Weights of a small GPT-style language model, trained from scratch on English Wikipedia: tied embeddings.
MLP neurons of a small language model. Each row is named by its layer, matrix (gate and up: input weights) and neuron, and shows model dimensions 0-159. Each number is 128 + 32 x the weight over its row's rms, rounded and kept within 0 to 255. Numbers have three digits each. A neuron's up and down rows have the sign that makes its largest values positive.
Before each neuron's rows, "fires on" lists the tokens most often at its 100 highest values on Wikipedia text that the model never trained on. A number after a token or word is its count.

fires on: " Count" 45, "olog" 31, " Part" 17, "ec" 4
L11.gate288:112068151156145134106100125126130142121071112157135094107142142126133130165148149138123092106149097080044138056095070143224135109110157130132153135117118124139157175161106096075066152087109183120124138113177119107112056113107131123060104127158132144094152151145121202125105141107152134158151126112124124095102109112102197088096131132140193160113124149122134065155105139136174125115129136087162127113086153162149170100182148151138060046116164168081156156066142155082178135179133149
L11.up288:081133118147068150154111112154114091175081105153140079158142111117179154160086185133125085111109145151116139105151130157181160092129179155148146126095126117107089191108140087122093122187147154160129100137132174123145123128151142080103136156116115106134200137099128120062157062159064127134087107057080137130140094076136225145098101126121148117131152127093147148112134179089101107149147129068148133107156160161080125117119085147173067117087149125143146168102107181171168141209183131

fires on: "son" 39, "ton" 37, "erson" 24
L4.gate250:144159114118114124113141146118053145159163115129099164120146168200079187114151111126208151124114102098099118114149118093149129124159086102115104122164136133153073142159113163187111123124132199176124184092135129103117115123115155157129106163144101183114117055134169127142150151179097072112136117120197119119130168064166124098138137107113185119071128099077202147119156061119150125122141115130117144131099167105202150155163172144124163129110035131159112073088183155183117142117119146
L4.up250:159067100106123118154137192203130144111136114156138171140120109167121103154179128092131131165129137130197159099152121120081138125157138151116132068199186090146103132043137159185099122058132149166142184135150122135166101148093171153168147139083108183098160121146189124114126125119166095081133166118156128084150195102116128139136160125139180170042135122095149104136081096143130139096141087139092158171143149144158138120155168124178112161110141125115099121114190176182140144150157194

fires on: " E" 100
L2.gate378:157085163154150095095100151160088162137119129114119183166130130182128083159129130142146159141175139094134140185109143124135063137079081115142115144121101077130087075138119111137144147122173120082120111140066118163131162078127109111107098081086162155115072094111127075097157099130101162137163056055141118150175110142140104125135175181126114108191165119133153109122135114160176183126146151136140112135169117132156134130169111037145187117123037205154090165084125101101172141170124158
L2.up378:169106139140085084125129157100142184105129110109159148139143126154167114133125111127133153129042091096092139177140118215152113163171142134134123163152129149189089139139133136081135110112118121099177122058130089110110104183112176171142165149095139109106164045135144110135141098108114134145139122087119121177106173063120144147091126165147141094148150073057135078148111113163145133140156040185121094110121107155148101152066178067175117099092079102085150096102054133094124113141110155

fires on: "erson" 37, "ouse" 30, "ember" 23, "ife" 9
L8.gate213:156111145138131096071119174119147136140157128132123192161141167165076207096075074138166127109082155139115147122082118086123161139123127093128136151120065072140125141131107112090133162110159130144108193105170130142157101094055130104103153121118117194132159149148134108108129081152145099079083091141164166088161079131134079085055179168173160147094140121134153169116157060150173106111120110130083131093154160113167126130164190116181153152158046134162086146126137162160074130129099144
L8.up213:154115088127122072167100146149118133150107129160090199121107123196100133124118094170165116098161155128109156134087136108144172169083132160112110139223119163131154191130086156179099099141166196128102162104101120109119118086085175127092151108096118207113120095151182162166148128117180155124176121153164150112118120148089123126097130169107200143171182119128173155140114126117206137111148099152135158144175180111198119090141160159113113144126155083135136142106217127153078129167126145

fires on: " War" 52, " World" 14, " Part" 10, "orld" 6
L17.gate400:139148105112149096097142147149200145150141164170132162122194114105104166191114076080136084151141110089082157155095114113084128183113107135083080119082101072121155130204088120116107101157162135163116121183111159157145098141125155130116095167170069146106137108119097102141128127146152183164114110072087113153110144135175115151144178089141138080105162135174113151115166174082164120098098150127178152045073118137109140100164127189164111144103065158138129137109078095131081140129145051
L17.up400:116124121112089089148097143117144134109120105213097163097160137152143113141099119115183095157185113090109143191053117092156147141116117120064118133124117098154170172198048089114159106124198102172115162183128183140104163167141163153175115151105153097143118099100113116228126162158144125173086117113142148101142109088170076100104105134155153125113191172137131111129164144128153172134150136140120110133071114130110161128150081142108154130119078183144194099119098096132136154109180071

fires on: " record" 37, " sc" 25, "ac" 18, "ics" 5, "ings" 5
L8.gate231:113088151112160158126066115115150112050129071137127124150110116224079139148068132073185136110107146145172144063163149100162132096071124087145074165089171124178081153155123162126129150141137157131138094093137105083162111075103149194125093128078147143133103148169094149121126123129180162137129166123119169144066160145140117119120141121140145119190102161117110045139140152170111070059151077085117127123094098149129131116128094134111080162178118123170124161186124157125143113167087144
L8.up231:109123153095164163140101150147124124096139098085137117120127149128099080081180173081079174103173118095116123120086137123157147151144114157093125143109141067129137113200132139134106191109102106125142083135173125104165129166097111123116128118153147127156127015087116099128190149208119113129122101099135171083058104125177106125131103158070107174148117103136085150110055153071165151043098156120149069128073104104091126150128109157129098120094113127122127129146111161089190177073098115

fires on: " the" 78, " Bl" 9, " |" 7
L15.gate81:136104184108146116159163180124146179077098093190092080139096168227087142175114128119141087140154148082113112081109081086150076147102140128105153086143134146151126132157055101118134178127168100132125125132136190100123140172155125088126122096173124134125110087101085102164121140114134149156124125115162098087141074204185168138182124096179153119134098129160144091127098091123126116153089151171104184099108148056169204172137115166053129121151163119106119104126118111132140144126094086
L15.up81:145087117141090081058148194083160123129140142143145121109129170128120080172057115158138085191159076109128110123136119062074062103123141129110167168177139127131130062151137130104114150137146137161163109139129138157189094108114181133111133128102107182095139050131180118179086152110126113114068236132086126194150099091085094111120124124116098170156143133161136129147178124092105127143141139095129121098106156155114151111124080110051081098146123144120064148134117112155119138079151134

fires on: " Y" 89, "Y" 11
L10.gate99:129135129109134142122087059106121102161147121155164147065190088211130100149081086145119097135146151099152148161076158074187090152099151167130099110136140172112136104114142141090100153113129152141161107175151161122147141159127107102111065107130120117112075122104189135105155082126174112129074172112154116150182161122129164132119169147140147184130051162070156103106189107112160129212124158104062112142084149153101132212094118145125151143134125166150119163148118138052118164132145179
L10.up99:123138145086175196130111107102100132126134105128131166153139082150144099160074122096102117129153166150098078123142143123146121162134116143137043088105178142054115131162184132068115196099118152135069157089102109161184091144144138159166102117130103122120099077116130134138189115121130097130093183109173067171110181118131130178102126158091107108103089171129138163093129154198173109101095128153095181096156101085116122081155093126083147131215118146142095123165147075175082140131172115

fires on: " w" 47, " |" 20, "|" 14, ")" 5, "W" 5, ")," 4
L18.gate266:159085172069092119131057138139114122142120129163149153159210199120143098145119120083125102144119089111177130157149142140147139107110101166112118132144105163123121134153065140116133145073136135102172150144095127110121139118101070138153130136130097163128101098152106123028125128093074219069126146098192099146149127051105128188182135092147122057117097167158212150071147161078128131084137137063143138127098136116144124185144120163151140144124090097155128105117178109164138121124110161
L18.up266:119141126095120119161131175122107111122178145126139193106154106086156088094135111083143136194052096185111137113115104142128113138085105141124116101088100130143126169181112150095088132069127125070105130127076105141088166148097111182182131139063095188102119085096101139056087132080098181099152214110139128137110168107144146112145190154102125093124131116158145112219129080151127180104114159115157123133107129130118075122151114112159155122146099161122150081119083066169054146105116158

fires on: " Y" 96
L5.gate197:103131096105114128158129077098124089164186171138168143145123043142124136136064122048107186082139151157138148137121160077137106106125128126137100101057137162131121089140129119137140127160090172143159122154130121077133115138112127093112125101154127163099120174097188100146146111140130120129190153120105054153129146149181147160171154116116122151080139167005142134067159076146128168148073136136051128183153163190202126170098154139121115133110137146167101129153135129133096167159112116
L5.up197:089136114089149145113108153122141108176140109170140127126207137137137180157100154091133059164072159116136131113131100111134113148136116123142111131128169132123080125207154085067200241110139164117088179171123109179198144044156200125085084139113109102096131129120143145153185117166117109197126177127130137128184127095125149181151110149113086109136097132118112133088133112123148090149110194135127143123136127150153106126107101140108166131193103145114067128140156177133136191119147153

fires on: "ac" 100
L6.gate133:152150134097122129108150095141157174115131112133137091086081139143120143172197131101153134119112111107184193162146103121154103144134094153054132111099176119120153156072097127114107138089078132133142088179064076104094136108120133113076130182117122127176084075131158146106116139128117144125158072120119161118109110140113150086079149156107122170128116207131134123074134147166105099118134140089098105135071141168193185157216148201070104092131071099129163085070177155122164136171122147
L6.up133:180139129191105185193145102098130142056155128126155087059114159177117124153177128069205127109072146119136162136145109106176116126124128178066108106127154119144086143057139104159108127129092106064158092150088067166110118082131106137120063199126114117099097078131110186131105143130094114130166145189105150128115112133149205101107138171112165161106147137120115127082140165106105097118136108091120117141124157157133140122119112179135069154175122090152180110187169125105163140140143089

fires on: "enn" 20, " Count" 15, " Part" 14, "enc" 11, " The" 7, " King" 6
L15.gate199:128123182158215124128136108170144115078150142068142136148186113116069166185138105106170121181150104156138226095104078140146090101166137105108159096116152150108183146174067087150116082139088152150104127161070165080099137156160118141068107144078117157100144108147167142109094116151134201124146133104065146183148098162163180134096127147164151124107113135135129132116172127174090136096103121101094173079134107103153132143164145172126108100168122164135085129182105118180099083117111123
L15.up199:097107083099121093143117155147140147151111099154070090134181109147079069158098141114161145128085107135078120062133080131101146127131069115109135121111135151116126189194113163135075119113096102120090122172100122104167107135126150085121135203156129145190166134151163145132104186075095164111125114136160083191109103161192112089129147093092178134033139180109156189175125144091184152110084153089120110088126144112132137162156157153114143089138167155052171105118082122157136123119127119

fires on: " to" 35, ":" 29, "″" 19, " Can" 5
L11.gate372:204123080119093137111133091131056136172141099116147106115092133182167095142084141176089116157095146174181085066125169157170130142090150142089119136084167146138151117153139153151158066138113117118136148117097128090136124083089095087162082190133114158137154055164140088104095157139109115167157142084164087177082140143095165094139102108150155140071091149084171153154112094116128084142114184120091124161097151084134092067116130142077122141145083101096101125140183116171098139128099207
L11.up372:095114116100044144114106075109130123133104105139134118148144057131183086176115152177142167122065188147087150131112149067102173141125170132093112123100086129123113141064098151126139120181061103124120109100191077158189120171195109182100131109214145132113070130106123143145138122092134127122128081121102116107101131150147136118135107156095128110058107122099121075080122170158124099146102133035134172112093056120137101130136120100153152116127102144148115185136101070136151129113155178

fires on: " dist" 29, "and" 28, " pe" 21, " cent" 16
L6.gate194:190145169096085133083113078037085145108094187131125079134130164135123113151148122140147146107110137087076135137148114114152088140173117110089130119054180180072129098126169142128122087039120097162095113074170164088135081100109102140118162126100084132088146097142066168077143120126119149107143106108174184092141114184093188119160143079125145119082143100079159135144089092087143127097101098188114096087116111110112125136131110150110083132203123084159105144126118126103074123139151119
L6.up194:135107108106125137102137073078083133142053171149099107161107108110122085150158109156141152093085138121064154134143137086166085146161161121138098188113114191116148112108161100138135049105132107108064112105125151113155160105170149102120117095108118107099106102198118122121151138143076133169118133120122153120126121181113118118106102083192100064098142043091150112111079141036164101064127130122146153066183064130131113136134061125069080079186158140138121116128120153130100152131137115

fires on: "son" 42, "erson" 34, "pt" 18
L2.gate364:145104173074073117089128167148139108176115120134159137129105172184154115127118116160161085114116137103132121134141099137084070133141145116133186120145095170170110102148129145097106144089150188132083177130118086161071130098045132146094096068154066160146119123117174108090119090090115121074097124035117132103118147151118114100153132090176154174086131145108149144115093099103197136097095186132108138096128150121099097207141139172112123124178076151195048130111094093126110099121096106
L2.up364:171146114172124088150124199083124092091091096083144138092090189110134167173110133111170098124098166148097147127182161137108150125138158189188137106155061134171102148084116165135103104094102173148114150117155080115147110129095149124103136093135112166136149167143170110096165082120115174088127116110109185141112105150097104101170068059182126201114169126088105124137140129163145109119123155127167155137184136107092082182102100161152110152099112169181099129219085093119114082102155122

fires on: " o" 100
L17.gate217:129087142105094165129175119103115135154099114198142090161081112101168201099135098128137084168171157130095152117125137066154080109099103121074112158137134100149129058168183112110182084192167130127172090114156136086124114095161085127049119152142148121089087120094111130098102137200164126094125061133170119176097122106153161103100133127118141112135097124159141161093170083117118146093114082114121162210136071110120168070161143111104152151085143168150109132119179122172072136159129148
L17.up217:109114150135065163141128094085150125156117105166166112143079127109145131115126079124147117112142097208121101133098183133134145083202140091093065200128165114115154163128131084090067138150074162085111109120174140134100152083196104128107107140119204068143151160114137141149133153133173123094130118076155114130113143147153157108136152079125165176155187135112114123108108101204120144133138117076114114114163161119149176079176184062123123146099081123155146182125139109072191184137146132

fires on: " bu" 24, ":" 22, "ank" 15, "ied" 10, "″" 9, "ines" 7
L12.gate176:116187150130155170091177164129126176136174106111161113148112067141164180226140111168102150135155123114166189158084198120170166158172203128080080127121143105137161082140160098128129131154139099076165082121121104116174137110089118193139137091199108134145098135183177140084168093160176128105148131126089119111088142106131101119142100116142144147075091094097156151124127141140154112131100166101075175095056078107153112103120108162083154175110137152126110163107115110146096133141152097
L12.up176:071149070087145180090072115130130133110173120142068134081072114133110093140101120139079141124079172163133127097130133157203208136119143106085152140161125155151127145045169097116156128097023139130150116132113053129120168164152104099145125139108130148201140131092125123122101166098121159148136150162100112113188096213194154108156115153076129190101091099128157081117098145122159109115145133118148123086106077124119163120143117122168150120114095118158119105132198117145140097112122171

fires on: "son" 41, "erson" 37, "ouse" 8, "ton" 4, "ife" 4, "on" 4
L4.gate315:186118142130183135103114146119076137179161135136089198150138138208115070173090072161175090115126121094156150152123127101081098149136134111112136146184120102170123110160107053142114073122177106093129140142114164123105134110125092107114095085107111141186126074155163151107096106079164142098116110133154132044154129115121069063088173075169145098104139134091174170100119059119145119169107157146160158131163107139152125115184132128111113100091073145152136145079158150195136139155095167
L4.up315:081094125111122126194098176148101165071072147137127082106160124154071123111102121073197191054133124113140167107142113076115171136159164151126118149149120149147119157060170171156121132095114148144132198089142117110145075140087148171121099081124155190102091146166154151159152120180143145082163135190165138137143112118138134131093124160093146217065143148116158147085099090187135156171150104125094083154149164150154133114124175182122119092083167121179121125126139142115086132140110126

fires on: " act" 41, " dist" 29, " pe" 14, "ct" 13
L8.gate326:135168160078140131092109061110150116149104212157145114168100105100139153122112149097171119118110174136085186146182144114155114154170104079131139121125124179122138124076141118084119100121175098154119133104147115093126192122121154097130122094110096094133094107208079153127132168153122116153096177115120176112141072224122116080127111098090105066191143097105124123175144103070140087148123098143148122135107114198191149179095091165131132096175121115147138188161131190110080137168134129
L8.up326:153106148097162128091146114128118129113070126120133100164121143135128101098124116181138126190097150190116134129122128116144126157134107126112123167120138160117156079155116097124065065117169074153066117125168148118149071194100079119076094112146128138169183106116077154107095110139178101118122133144190125167087041161085169086150163076141159159116103076091120139143085080104149171137117137155125120087161094131095131133105151187081111065201174099117106171166095134098042121117120116

fires on: " E" 100
L3.gate313:082157102130134092140069171135147156131152157101114148210131138147097118128148082125153136137066120059123160178107082154192116176097118120125130109166108083168074124133113117137098124135164143061107115158099144122070169167167156134121091116147172081112110096153130110102130108198146129145128118110086082164143113126141128096151153147082142175150140095133145069145042117164162147137134179149116111127114146186190164138125149082146183158096123173104081125078139114112137064157055186
L3.up313:145143115174192099083107201117130149084150160106145178157147145135131088119127098087126166111123130119072110156125179158171124165137134117155084134147078097137124104103130132104150090152136102066183073132143095160073152186108177088112116160114182142128120105147179076087092164114118140084194130108143110157139116109113153142138138134119134153174222149162107091162132092172150150154120144157197152123176091173111077113069146084144143176083108179118107135094114096097155108178093180

fires on: " a" 100
L10.gate424:151073129168084087131095114113124107129169114101126119089106116093120139173150081117130125128132131139137120097072152089201124152096173149161178125152171140130194152117111134084122156131157119132096117171151155103077145153112115131113169121174123097117126111125158135156132158074113123126130101088132182138132066081194101129149120162101104022128127162120109127060115156132059122214122174089143208118090167177138175130098141146129137107089178165166077118145134104049082104131140156
L10.up424:076129109105113159117178099123146109099155156105068184121140103175204128088135123097087196131115134177151133141099125154173116130138157159155140138134169181143180140050106145167114200099091128229106155123129112144099114137160086143138150115108049143121122139097137077147093140103132139093143104082120152159133107101201172163142155114134147126133111130119121140104125120092088092109123082031133173151129163106128130092055164144160165155110102125126187116108184136083091143100150157

fires on: " Count" 45, " Part" 29, "ile" 10, " King" 7, "ince" 4, "ber" 4
L10.gate39:138113120146104121108106087120082121156145137124205096132125164058112112120146157134163143143115189108105123129075092160178072113120142104080098135107122130134148147131129066115109109091073203171177128110156140095037068137102151148111100109122085145079122132134116131074161094129178094103130123127130147129172060127177109098132103062156134199098118158106139138097119116139154124114154161136153143130078115128209157156218126134154119086133173184117131092134082123178180119182115108
L10.up39:124153019165119104132110099133127155157059132101143133126098116124120135161101112104118138162105123149108133108093112136116116131094130150090123121102123138132098189121171134137091109133066161170130111174071144083173114173089103138158149159151149117123140109142104079121135115136124163174092107112122141202139095076198148134109123096117161187101086150085137102098051162111070176135141188072161133115137156095197171177138040167182109102161145140120146128090090134190160168157153125

fires on: "ook" 27, " mov" 21, "ac" 19, " gr" 11, "rib" 10
L3.gate14:158098128142139121117126140125119123144123092134122128076156103198147120170124153121168062138102145125075131197160147132181070175125161090113142182072133137113114147146146078110114123116143153070122138103138123168045071105131140072098126132136128103178118083171189191079156142143095098166157102114154199133083144156160108096083136162116132125138153158084145088161166119094114111185115070110081051130126110148099141156185101140114059084110111169133181178150151121134149146157122158
L3.up14:136116128165167174138087154116203137110167050152136168134132130160129106146134087084158143141170103118143134107116171093242101089123168142111111175083134069183126154063191117118129154128145120133159163136128103061127146117051125046081109114143174116179117076137163113113131100180121095179132092099175163101117131110138111145140077156135116094134125148167110134096131187099101135108153106104164116085147096092098127166148110192151132159077172157106121148098108141106165149130108126

fires on: " w" 100
L17.gate362:101080182101116062085072159105090053128162145119122084156130161142096127130190086153161123137098128118161166148083082107127140160101102148134121150161146151154132145154087092154140115083134200109138125209087120134106128118066125165132117079158134178085135104138095155113102078159117160115106141105165194129106143106148159164163199153083090087115109122096164073117157161096146124130148109121091115118099156111182154178163177186117111149079079156112086124118168117106148103197139159
L17.up362:079090113132128062115091158101110072116191155123118084168137142125088101114186079149174100093116121113174146145104130135136124156054113131113135140166149154157122131179126087161120110098144177123170121146064128165075103137095111156119144085150137154100121115123064168125131070140112160140104158117170187127102165143169115181179205157070103066120084135122156057140175123118138138103148081128104103126130168090141131172165150155123115149070090206089110124159152104160142109177172128

fires on: " w" 79, " War" 19
L12.gate269:108087134089134129103094155062085097169127112145147133120182135142107171133155109139153092142152072130073139156113105131114115083110104106154118112071068135106095107245092149139132117135139114134130130162076177200141092141106134142166179169138090145073145055106173149045144103142096114112131160110182090121061145095096096176132128156109097128062178111128140101130116148102190166100104097110186131094114110134121129094122158188145145176112107130107126142097129061112114089130134115
L12.up269:143084090110164059142169172111125110169159127160141151138132161179117134121117156090088095122149104058125138187097097161171103126122081169116097164123134104161175142161072032123092090145096153101124090125149106134110159150158189100141114145073119144085136077085132168161115115167118188167059191096131152058122146158146099199095157150145116176153132095131119059120143125129161161084098152139134114140114115079150088168135137138147145158071153137111212130131108133121115130142125108

fires on: " Count" 45, "hen" 11, "fter" 11, "rom" 10, " She" 7, "ile" 4
L6.gate171:188165142138091081154116086116049095169107054182107087129153128170144129098124115151127157135122094090128162099129113142172099129097124116067093130100169141161185174092150111132073143096124172145144130184096156133109121094130117142107118161144147102102121066095154120090123141167140124101183072117181088171132152111096131090160083141164170194139134176133152158144190130157109124091138098124133120165073123122125110105152120129100093087065152164164176084106149167073136183151122043
L6.up171:151170082129096187123185095181167085137095104111125186067142168162102204146100124154115138141076138116082100085098171152118171090087119164136099160091145132094130156105143143172112133151156159133143107126100147124116161090035128148105171134104091156118118147092130184151123072109133213127122114119179137147154063084155130152170110108107170134113138127153153106091105145153121167085123158116132145160167118084115162100119146172090069087177140082076116145114152176138169097128200120

fires on: " o" 100
L6.gate27:178093118111114144048120061131113149116067157183143104120153118153151134065188061116109090191047133145139109095116115086115058111071155131106149186147113121128118101184126094089131046113119111138150131148149187120143133070144083120075158141122176124134107100113107055132094099113081070125142107133152103145133135170135088175130143179171160073142109156151120116102142105144129119050142067115143152128148121166149158096131105137117170125081128145108066099129150117116121151144123098
L6.up27:090101200073063149103091141154138153053082144128183099151114077121150156163150133120103085139130121164138085111091129136129137127140141126085170187101120088070150117140146089076083129088079098123092114101140137148075121072198115117128100173122167069131107168108152152131110135109209093047152122123127112150185133116136096164101133155173150171173134168138098117108163094133105108126140089091185124118132143143143106145134170094138165114080128076177084095136190116170158125141141087

fires on: " o" 100
L14.gate190:142119144088136143105122121180157146093105107162097145131130154081176138102137100157097080148160114156159117107074116126137105114064133135140159168116169098068170115148144071047167095061099128166085149143081134126095147099138065112123097100125202125146121187148093111143126160147163157106120122103148104162143112066106073115137153166137164106143097148108131161119123130132081131080078066135155112143147128145154154144123151125065150035082118173194084152125168139123202145189101101
L14.up190:074110136132104169094123116127098134138062165104130142159083112132186112113156107184098055164096130180120096120123100118086065103101119104133120183172153112110120115132184106123119076128107174085084125134144143137086084135155144128093140142136153055138152090093135102133069163082141115081164125065143112169130161132154138099097142124120167137060144181148126124099147068170176133122161046121156070176148118169148177110169109148081117142075072115104096093137139072153142172090128135

fires on: " a" 45, " A" 31, " O" 14
L14.gate163:089112188141113123074147171107113129114136115152165116150064112129125141163136148112144109144090111138122115113107113144102169098098143144145136082091207172110145155106136147107149163080103104128118141127098156115086116123144117166165202106122109135076119123120142078137128171140134111119156130070114180155122126086176138156043203146191103101102138090071133147169111121121132105162139120051129175085097140155162199106098113075081120137123094109074135141025121122123033094101145141
L14.up163:082165147158108145167096162162132174107137146104165130140091088143156139142155122095121172134093084134118147141098106121149086093088142119218178128135105136065143158181168115073151182089083167105083144191098111093069111119155078095155164096110102153126135109155126129140094168104081127052199111132179165195101090135173168079137131180141107148102176151132107168114105153143158146142130125147135158150197108144157161111140132140170195132130064107112111112123108130105073118112164098

fires on: " Q" 63, " g" 10, " pl" 8, "arg" 6, " Pl" 5
L12.gate143:146139188159131205137056176121163140134141124128139179113144136153086106122121143105127111159141127108137125090091139156111110126026082192146090091112122165204123113120065078110125139119122090090147166149094148171104161098102109078177140113093075179120127120079147121122144167159149087122166110108102113105191142118106134154181119153083122141086090083140126074123175130168117181133126098112171156173100134143175121091134164165080115149127180158108121179120174130125088063119137183
L12.up143:123139132109123154112108154118174120109099104149119121120094112129076119108108131120101148103062114104139126113055122140162113123127134111170086098072115218102126129126116104086129166120117182080116134169124163129132136130079092151182156109123081142122167144109143141130099121159207127078174103100168143152150165124097149161115106100080101176000097148097064090079131128125155191196147081120152143117102130154208126103164165138121119094142187124101124140122148126136091114084121142

fires on: " rel" 20, "ig" 19, "el" 16, "ers" 10, "er" 8, "eg" 6
L22.gate154:121150118124133084068172169147156147173103143175151122135151117132053154105119169154123192138152131128112177112117071142131111141151062036129140109103134095177091100089039087114145138185141106082101165094135097171115132113092062114135150123154109153065153120137102040120115110114124140148107118085193127108116067099092149158114154110116134086121119051109109081122140120150113150144096130126118129071081119143121111142130105185119142116114111160113090118132084063143100087127069077
L22.up154:096138128154164163089090090093126120087103135099165111104117115096139140112116099152114126160173154122165135139116092096106150122093163137155130105148172132100143154124138154120117123160080111121159178088126169131168094131159155131060182162075182175164174108122110186065163143085073104112121073101147127150113088157128089111155083154092088165163089088131113151155161064175117172111062102138124073114125131096089117159169103164105090063116142060134085157162110045143080169146162160

fires on: "y" 61, " Y" 26, " y" 5
L19.gate442:160099095128115131134118103100105155090126168182153177142120084165101128129123083100131149167127174163109151156168159107128089067128146146122052091098127103096150135122135052117080134116129201116169106132093148120148105111156139124121104103143101143121095140122115144086132139176125154080151160146195158146173152120127073184129160158108086154091102149057134066028074151187169066134122155165139068187103122175121118132092127134152105106159111113132127210141118121128061120122157136
L19.up442:147134094091188112134128122145181136134138108188134132133127099136096127149112076121138165174121219114064191115160104144159134124198121149161091098169099153107125122128124124094107164114048203103080098120126095112135020097140150146084145100144112147060105096120102127144133119139143151108101102137142098161168137091125130136191158160097115081086059157106160097107145084140128095155079181116153132143124130188098124129106119140158161107150087184114078187139091138126069136139148159

fires on: "g" 26, " g" 14, "G" 9, " pl" 9, "og" 8, " the" 6
L10.gate324:136154160141102110128136150133147139164119089155129123127160135147108141127109121135109088122162188116098160136133124128135164090086101185175086115150147149126113128163093089120142046111126159181083112144100192189073195081190053135181069185133149154119129153070181136128107153169092089105083167068128111106145138092133104164190064140098087113102191124083068122096162144131137166096120109111149155166143139152119089120139164068071139141101144132136154144139135108110172149155079098
L10.up324:082144101048206178118167127144152089136095171091135139123108115150059141151141155113141110194128163134063126055156123172178138133114150130126110055103138158178116132113138136146127189146135125143104129134135143145141161110140131103108130060072081206154126119101104080075167139127139133145148162112159121132131189104081123108107127071117124174134139138134133074145084137192157162129133090122168129087107163063201106103129108137162127139174183180092082120119171128128130139106143183

fires on: "st" 36, "or" 21, "ed" 12, "ig" 6, "ers" 5
L23.gate131:093106144150168086075143128075128142135097139151120200138100117110144107126132129110120168120074067085144153137118124143110091089109059052098117131093090119150172035146087121131125128203149130106109171147110076120167122096117107141132178128111150194083156125083104119122139128168122124117141149085200177109113109058119170108147117143147126111104082075084146143096086140119143178154141105173135136091155085050143140108131108121119117123129112093159128102091095109058067102144078069
L23.up131:085063154119077089111074102106104118124066161139116081080214163120086135120172166152150156162149092040093102121140096113095134128097144139166102155145138173145135146132121145089095138203140082189156180137079115162105078119167087133092138117164148132216171166101142094157101107149123123178108124116145123179083134158146145159122076174148081110132128081109096120133122179095117163138125082116087109137107099097132156148126126114136093128108137099145111176137158055114140086090124084

fires on: " E" 82, "E" 18
L17.gate134:112131153110116097133142130155136111134115120106116191160138188106110152117133088105122159163094188045065125116064124118179090181103140110117135081175155133135113128157163160108145152123161135060092087122100125057118187141173152202140137159142089102063127093136122123122138136105082143120170119100168117181151119130145103143097117168145124100169129108056094062170178132139104155157135151142104094155131136130198129121148151093095103131116147176141042139082176097108077071168126109
L17.up134:155150121139128077149124131134079119169136137094138167166159204116121096116141067102084152157076132091040121107061133139136063192139106117133121128111148116124126126193156122080122136115159173062096087114123123145143183144179149167108141166180129108091129098134129158108102169118063151095176178093133121180161107093135114117105116156139112120187135084107085067182165157142140139163108095146115095175105177121197128125117159119119086117113167195159076112132160116105101080163147130

fires on: "ac" 100
L14.gate361:145066155071156144166103155121168156139085115155136106101131135175093134142157129119130098153119158122122161121091091105185097074112137102077136145101222113110111183113101145095090129105107114111101117135104128063153112114108110111086116148107158143167097138199202161127107162155097164171134171152144130146089160156156161108100125166114160106086148212129090095100053137107132075136140076070149098138076153136216148178111065157128120162136154123167143164136136157120150075122109151
L14.up361:183134145150116189169095147139160104104167102090168093102121102129121145104142170098196117040147064129191155120178095083086108100130080088103146123096157123155122129057154103114113148101158177082149091159101121145140083085135154084110138160117167091156163074157182165128106132182088162114119077137158126102077055123154144118118102138054127101090144156105107117157160139140146176169122145092119171134117149079118123141149101145057080121132170123157157179106172137149146150136135152

fires on: "man" 37, "son" 29, "ham" 15, "ople" 13, "erson" 4
L8.gate33:169060089094100125126074148115087124148109128122126140148148142158111124126158088131142112072068128050132128110107104112151066182087129137069089122075122122172145125159080162182113154101153128134093159120126154153031099121085105138097128124161097193106124123190126092097130158170147129150102107104124094114185132041113145141138149115141154069133139081159157112151147124100139081137102144112100098128153185152112091140139113157116185101162130119145105206069177128172086193164130137
L8.up33:156132127075080070205085170165130051114124114086137188105165134118053149101178098116133105107136080121109173138151130125113120167103155169159092145096090113121113145139113102085066116134138136137089196149178167160134125139080131146094122129089144107078141224156120094158143143120129127162109149133142137108133103095145146131126138136127126140099145122104138098132120142157122096116182070091116105137217155120137111129105159160189142143128161115176108159134171072169053183170196162

fires on: "el" 62, "er" 20, "ost" 7, "em" 4, "red" 4
L20.gate313:156185145105120136091133117128119135126121111184157103145109126110136110141102080172108104137127136111066091120127128111128099127096022048095104162152168108125142138088063132082162077198104126126101132117116125117123143134115171150134162112134154214118116074138084159125135090200107182161111090080159108133130092111134142093092094119120133107152082106079133073113138125101056084137096113140123183135111148160130163147159141133100133134143125172180095103042089160100144106090051079
L20.up313:135148101136143111113147143171081146092096098157122125132098092102111108154085161200174109128143123136032089116135101147140090101128095121134135144134168088111155118123096123122163106146083132105136141133137163176112104164113197134143177175125159166186138108113087196176159074138101159107082130116124087136133138131192146066051084112121097182209077079130116143095128127162097143119128139159118150122174117066085106116163088134145088147155158169180139043111093168154100144108150110